Weights of a small transformer language model.
Architecture: LayerNorm before each block, rotary positions, no biases in attention or MLP, tied embeddings.
Training: a variant of Adam for these matrices, 138M tokens, 8448 steps.
MLP neurons of a small language model. Each row is named by its layer, matrix (gate and up: input weights; down: output weights) and neuron, and shows model dimensions 48-143. Each number is 128 + 24 x the weight over its row's rms, rounded and kept within 0 to 255. Numbers have three digits each. A neuron's up and down rows have the sign that makes its largest values positive.
After each neuron's rows, "fires after" lists the tokens most often just before its 100 highest values on Wikipedia text that the model never trained on.

L5.gate468:121164188094109102138131139115171162118141129139088114147138119118120154098100160110096100141145163130129166124101157117154117107150102167127162081133142135122123147152142144083123053134132097153119140095136139149132140122152151081126143131151131114123144160131181110112106106124112158130
L5.up468:147113120111133083131156137100094149121106134093125136146129122130120169136133118153140163134107124136127135113122085102135137129160129099121117153116132140092124143121135119106180108163084147129143112131168065159156084116147156077138119165098106164125115119132138120109096098126163167072
L5.down468:129155141127115133105145145105152090131125150145161125131098134119117145103079076098110125166094130110106132122090132120124147080167111177114165171152143128115143136116165162104129104135131098161122119171173125152087129166121157110180142119119142135142105091136084153111084115172091104129
fires after: " s", " k", " S"

L4.gate165:163099114147161149184109132147113082117156134151099109145118134144116139150121135099136085158113107157155120138100194118129128106101129156102173148139108094091081103174121114112101126128128132137157136143132090142086178124122150153095094136133147145124126132113102125145103132106122131094
L4.up165:164064100139147101123138195153140149129109127139115110139120131153119151125114166131105071188110109207137176085109128107148136112117124117120132091133092118119121142104085114150125115137144115128111134125158141108132136144135161132105122124185125171101106131135121080135131127130183141161
L4.down165:099089139126102121139148128169093140121127099111121121133160151152140157106104092151155159130150113106156135126096160121113113163147112097131132110162118127155159108136118110125120120154128166116119132107108147110118160172125153117074129127147117095156114141113128135132116154118157095115
fires after: "a", "u", " a", " "

L5.gate160:151152143138184107077137177127112100113119128113099133107145173124115091090152123092083091089103117124135153184143119163145147153157139148147126156159143126146122148121132150121126099116136141130140142158135133091126146090170138082117138118124177144123185138097086160105101125159122120089
L5.up160:149118117166139092115152145147088091115131132117129154128168162123148107135160055106113159129148136124117121163152090135130147184111159131154118172141165150153159147113138132101156128131107146141121114171149138077143146127155156121124127108142156116126151116116173167101115096171124118097
L5.down160:119088143115066137155153129150116146109187145150147179092123132090150160168189124115134155153147117163104074121174128128097161110109135120115144137120159112136115099108113118147108139130113174095113096127127127150134147162108133132158146109142130108130133115152153128175145132118160149131
fires after: " b", "i", " d", "v", "b", " l"

L4.gate428:120150127149140115107140125116118115100144124195084139115127121158134109088127097119129146164130093143142112128119118107173150146143097154115097123128079107129135120149158166144147115141099089081138124161158084139071123132124153116189171135141131167129126147115129141117154120142108153138
L4.up428:117159114125144155160132156128158134082162109184141146174159118124109122098132122090147131142101131090117116142120145126127166148136094122149136111103114130136115135140137134112129070097110100131127097093129119162121115129152146092145131130154122158116131126110136133100134076153118121126
L4.down428:107079148150136169121113115120118138127155099159146123165091137129153115166176154137106127118126132123100144084136139139134130122136178101148141149144130071111139108072130140127090138104193099147168162148120157117116128105074121145141136133124156147172128146144141132138115117118141134084
fires after: "4", " 202", " 200", "6", "8", " n"

L4.gate355:129095100108097140133094119116130131123118100095067114164088115116184148106085160124143140149168162097135146128133090130170105163150124107132107185116112121116153134085161142146124144096161107073152144151172140140137074119143133117151148153149120103134100117143123129111101100167117099156
L4.up355:128149173152140129110129103177088102108095178123109139143149132136114136128133179126135118133148097155126148159184088115131106147116143128094106154130130142136161145157129131134098120145137113126140146164157154102140099127116119141082122157101106125146114147130129122136106101172128155146
L4.down355:159127142082146125160142147107134132136145108126152095130160150176101109149164069149112126155096165094144111089109156159105130100108129127133108116090145141133104134130150103157106135127126072095117121090129107118151116100167108145117143097142111172190134113144112099088101159098114099098
fires after: " G", "il", " L", "al", " B", "re"

L4.gate308:109114120074148135145126101105177162105160093163089090130109160139142090116118103112118126138153154164140140113112136134093111146162087129145136086128116145116108139124142192114151087115150131121090116124109106145118074123143144153144128091139124107097128120127090116109082180109109109114
L4.up308:122119079123112152112126088109136151109131091119108112109084149168117133159144120158143131125122067155125122111137092147133151107162122107114145159126151136160141156140139139141159104101108129106147110064127164117180109133120169120160121114133144097139129149126140061148095113149119104123
L4.down308:137102119167128136094136153122110100116143078108143132148130136118114173113144141106161135090121109118142126131182139120148129121159140123139114133150140098147146155171123109142148163134035124140125110114127098158151127115153141092100101166112134146165152133149171168121107136165116201131
fires after: "i", "a", " the", "u"

L4.gate237:160161102139126130127087165127125146117110148090124131087146136137111088092117139111135099115120106175149102143073147157116138172088147098110100158135167117137128140164167114123114141143127115133089096128130151109075125163082115183141160106134100100114137128096115178116134168106150124135
L4.up237:086127126109147128137156141123119060132105126137146138113147143133094145147134144127107138135169158111148104138103105105093170133158153180127118174128113107130146125142186154124160118129125108123127077089135136108098091158137151091154108116186112174160103126125144104079139149116101161106
L4.down237:109119125173125149132123129148114126132123171113120102149135092093162124132129109080116092138125122163148145152153113154094088131123122113147142102148199138152076170130147167123084146113127124159154129115121159168138117111131133131116111147136106142081125096151125151144133107135085104161
fires after: " s", " S", "h", " St"

L4.gate381:133094111115123124205081129138122074121132118103154136135138116129073128106166151127104106085105118105090124116119124121135124133153152095087128123142101110116167094146135107151206151084131175074127138123117140145132094108127167155139134144110136139111128142145154122132127090143113106111
L4.up381:126133080131146088175098126155118115118099133086107144155142126122152129106170132157122119120142124126116136155170111164150142154139160125120138142108140130165132057120125136144163074125130081152165119154087110145122131125130133121106080126118140104105144116129124152139174146128112115138
L4.down381:139134112144140165133132131113149128106137155128117122162154104126123101134082152160104150126123146142146113138124121129146088155097131103118163169111118136128161137105151154111122106148143107174120081139148113119140147146147133113082127092089134108149126103087149114157136133103132140149
fires after: "ic", "gh", "al", "l", "P"

L4.gate332:135102120078137107127137085116115108117137124126126120135114133122134144108097197108121140131142140155109126128115104154122095133110144119117123120104122125105088093146147148141141164133170121129137130140162109112121136132147163161119114142175110074137074164124110064137140170060110161136
L4.up332:142128126108103136098119123138130114169156167129105077189118109145135124125081179143121065126087120140116123178114146124110110131156107130152114115133093139134144122156125168100093145080108150106153147101175142180130150151141080142157134152157129126136142090145101076109129144132096125150
L4.down332:137171156108129145107143093143108118116118182112135132119139138165153184098099143128157139185148109131112131124129131107112134128103097161132130069135137179141134122147152127152103123174112096123121163118154118140106135114143137180183116137159080115141115112112096111118115148103128120123
fires after: " in", " a", " A", " (", "-", " "

L4.gate217:140120124155117107085123141146139132128137140143100175126127169116136144112101150118102118144140118139137133141117155134125133169135096133096163147121170148158079147154171141142111123128141140140092107131115144079126144147108094114139147103144116136131117076132119121120146125173085099089
L4.up217:160081103065151075146124111092150068121099120128122142109145141137114159146109157111125116095129134138141182112124158146131098119152153152150123121132084129154137154105112141136125151132150122134118097126122172119151138110075106105171137139133142107143126127098116149124112166108130098152
L4.down217:095126110105124119164133115138139102114111128161137129139128123162123097124089118110153109160131170145153108107154157138122103161157100129135102099118135070097123064160157083078108111121123177166118153149122105137149114098120171151101081083142129166131162133097166177133144122123135141146
fires after: "u", "ro", "o", "ra", "i", "a"

L4.gate126:145093143130140145167115161121149157103088150135095130114128140134064082095117129091097103130179105086099110141147133125137110136107138139097124110154107145156134168162130143141107099130141181096134126116152148110139068110129135127148148188135155144131159140140117127101112135114110147138
L4.up126:138084121154169100136130102111126120125111129135141154101144135129081102110130098102099075114137104110133100133147167132111124148096165156126140147120125147161099140122145122132071125129092159139147101079110163100154096130102134171129163151191125147120139138149150095120146123120114114160
L4.down126:095119085149130149129155102142104086127180129120166144120187087143131154093150055112141109089145159124113107141123124101144154132102167135147134134092161145139102103163158114106080157119093157158116119093135147094159143104143086148153132101158143143122107119110145127103134129119150098123
fires after: " A", "v", "ro", " a", " R", "i"

L4.gate166:137096126127147156146131144137149150097166146168104117132136093163095099082113127139092111165148154135137140153097063164126129175139142122101139110090151091109137121122154113119128139111126116082144078151137193124101098115109128124170142152129142083135149136130146153154129102122153130141
L4.up166:147099146155129158165110147134144094146127123117164117135141116132116155167100184199101117091102116084154162151097150092157106105150157112130132161139117111163136101102119105126118094089071125104179123145140092170166101121152095154156112116106130137140122116117172101125130070125142130146
L4.down166:121111095128113105138104123112136114140114158165114140154090114125175125166099139075099118127123164120120152108130118155151115126144105148130199140108151116080152117119116131117145152119075119111148096134116156151155138083103129121155103116084132145130114123078094134122111125129152141164
fires after: " B", " S", " s", " D", "B", " C"

L4.gate492:181207147163108110128131121145166132106125157080135134126126119135151131116129159135100118124118139145153137092117108166098115183142125115117104157115126115110153124105154104168096155136130149122131148151123113141090122100152129090126081127161097083118142112098061107103118107128087104102
L4.up492:135137144171127112128125089133115074167132151134154141105120120115127136140175137114132132154104080106160114092130111139148146135169139133123153142084144133124091151120086125126112187127079131105125113147119151148088140080138153151106141141142092114110107112121124109127093129071139162085
L4.down492:122133099111119182139149096152108071135124124123108140161132126122101120131161102128125113160110117114161090059145178102106120112139152131118154106151112150125111133137087111148148137179161098148152126119125090144154112141124133117121160134092127164142133149114118115138149092133137132150
fires after: " m", " ", "g", " b", "ed", " J"

L4.gate9:131136155153131136145142164110164127139146159119132130127148134087113104164107171137109090101103140103112140145126119126102148143135121041121112132122157069133145158145143136115131117130120157120134127159161110165102075094162142144140113138074156145124129154168135098117130105090132087137
L4.up9:099129162149113140155081181138169091124149146110159179112114115106129109165126162133111106113131164135130153126114092150133133119112126114110102131140100105185164150101101135142141138126112140123153152139115108135106101110143096150134108103145145154106137124126122153118129144127140094123
L4.down9:133120190138071115134115090085120124135134137111089114080129118169150119134128153122150108122118131158081138137111139129096143136109135179132112146165113119139132144126126124149125131089095119110127159136157119136085126113124137151097147127119130138120138103144165125136130116155140079143
fires after: " s", " S", "as", "il", "y", "al"

L4.gate257:156166121093135118157145108092161141160126133116082132125123098126163132137139133159093124134104146130124185114166092145161119131145086126082113101120124104177122115111117197160105155111128167073126146178134135146117110135154146103135127139133143136128137102086130128140115126098138172137
L4.up257:102095146092123136116155086136137139169118157142132100114111128132142138141135109162110114120121142178147145073153112076130134110185116123126160081113085090157089148123095164107141146158085119126142146167118152108161122175116134118136132118142129146140134121117135124139128128126169137148
L4.down257:088059134158116112102156108140157114176098131115168175140080162116099130141100110131115133097156128117139105127102166139103140119138154108156108125126107131157132132172123105102114153100108144102125143149138133090132129163121136144119145119130108136139154135154141158159118127149150090129
fires after: "ou", "ew", "r", " W", " ", " St"

L5.gate242:111082171121124151135134159172152118168104098129122121128090147146142131133093139133130105126111144194133115108154113131166124109107148112128094150115130112141165114110134150178168146135160149104133115105118164141163137162092162145100145136131086129127119115089126124086117153097084154130
L5.up242:092162144143133140106111105118116106115113138110166130143125173109097140106137102099135139140171134136141116135159145143122134139107152122155161133089142151147136163143129113112111109139140092145143116114116094086113134138129123072095163136130120151137168141110148175112162147088152148120
L5.down242:109087173140137101150157130118121133109130150100158101173104091139131094127072151132155133151081147132127149183111115117153120135168126156146131101148113135109141111152138095129150095132130123130068144120130142084171138144166114146133132112119143133182154155131099127140099145147092112104
fires after: "re", "le", " m", "u", "ct", "il"

L5.gate155:130134137156155108129131096106111159137102152145170108136128135150119110099106116094158111104132128114139129127095150104131116130141117132145152116112141115144107147128169105100129151119195128128131162141149142093093105127157129129134148144167150103128161117110120168144146102109084106105
L5.up155:152137133128166098128128105118165118136117106145119131105120189136115139141117117130149107198152131120112164110152164104145124126100101184158111100125068134124139123167151125076138102103114143140127113121115122097128152138128128081129127114178139143164113146128104093141114164130134092117
L5.down155:123129083113165114124135117155087118134112151145122137144123128121127115144138131123138098124145149158113129114151164178138141119158126127138130120117155107097131100129184123120130131118162135168158094158146149112076144124077078106081169135064137155128142113091103121083148100145159103145
fires after: "u", " B", " b", "a", "r"

L4.gate372:113146178151117136152074140145156126124136163091121133115144113141088137064072129137137140078135111140128139082106159142118117169169136111154112113110131152102126188142173090117106127085123114114127137140105095149120142131145140130168111158157124155131136139108112137146117125120084131135
L4.up372:085145127142119120111125118135119101123133144111109147108136114126136165095106114143137168106120121161131135069156140126121152137124175138101119136057107166128144156103171110117115171107091143096136094122102152121143160098115116111157101153211135130173108151122161118125147104149135150168
L4.down372:144128129151164131149120122141111105101124102137101130097161114151123121144158108128133118135129108146119127148160095116160139114114144119107130174099138154120126142084147124132117124161107128143193105121089155115106073153119096115135154101147089123125108143131179124113115140162147133146
fires after: "e", " M", " ", "M", " m", " C"

L5.gate197:120097134125128160183152148130145125156132119100101124140085168132108113156133141129169128116159158162121156110137125130121142202111108092081103146118135091108149071127133092132122129085142143139130140140150106132128088175135149178137132149138167135110106075122120127131079117149096126152
L5.up197:150132120155088157162100151131071155118122109096134103101164153145104150121139070147150127180128077136109104115128115130131129139107131074095116150124130094132135094130133098092124105161135108118122112132147170145143139179148107147137125107135163096109135115160137147121101101172136188134
L5.down197:081114118147162133064170136106110150165118103104141144121140126118155165110135130133111144119123084149127111050129126175137120071119099170165177095107144139145109190108117120114129125146111134067135128149127116161122174096112120133141100128121097128150138138129121153086146106119125151134
fires after: "or", "ol", "is", "i", "a"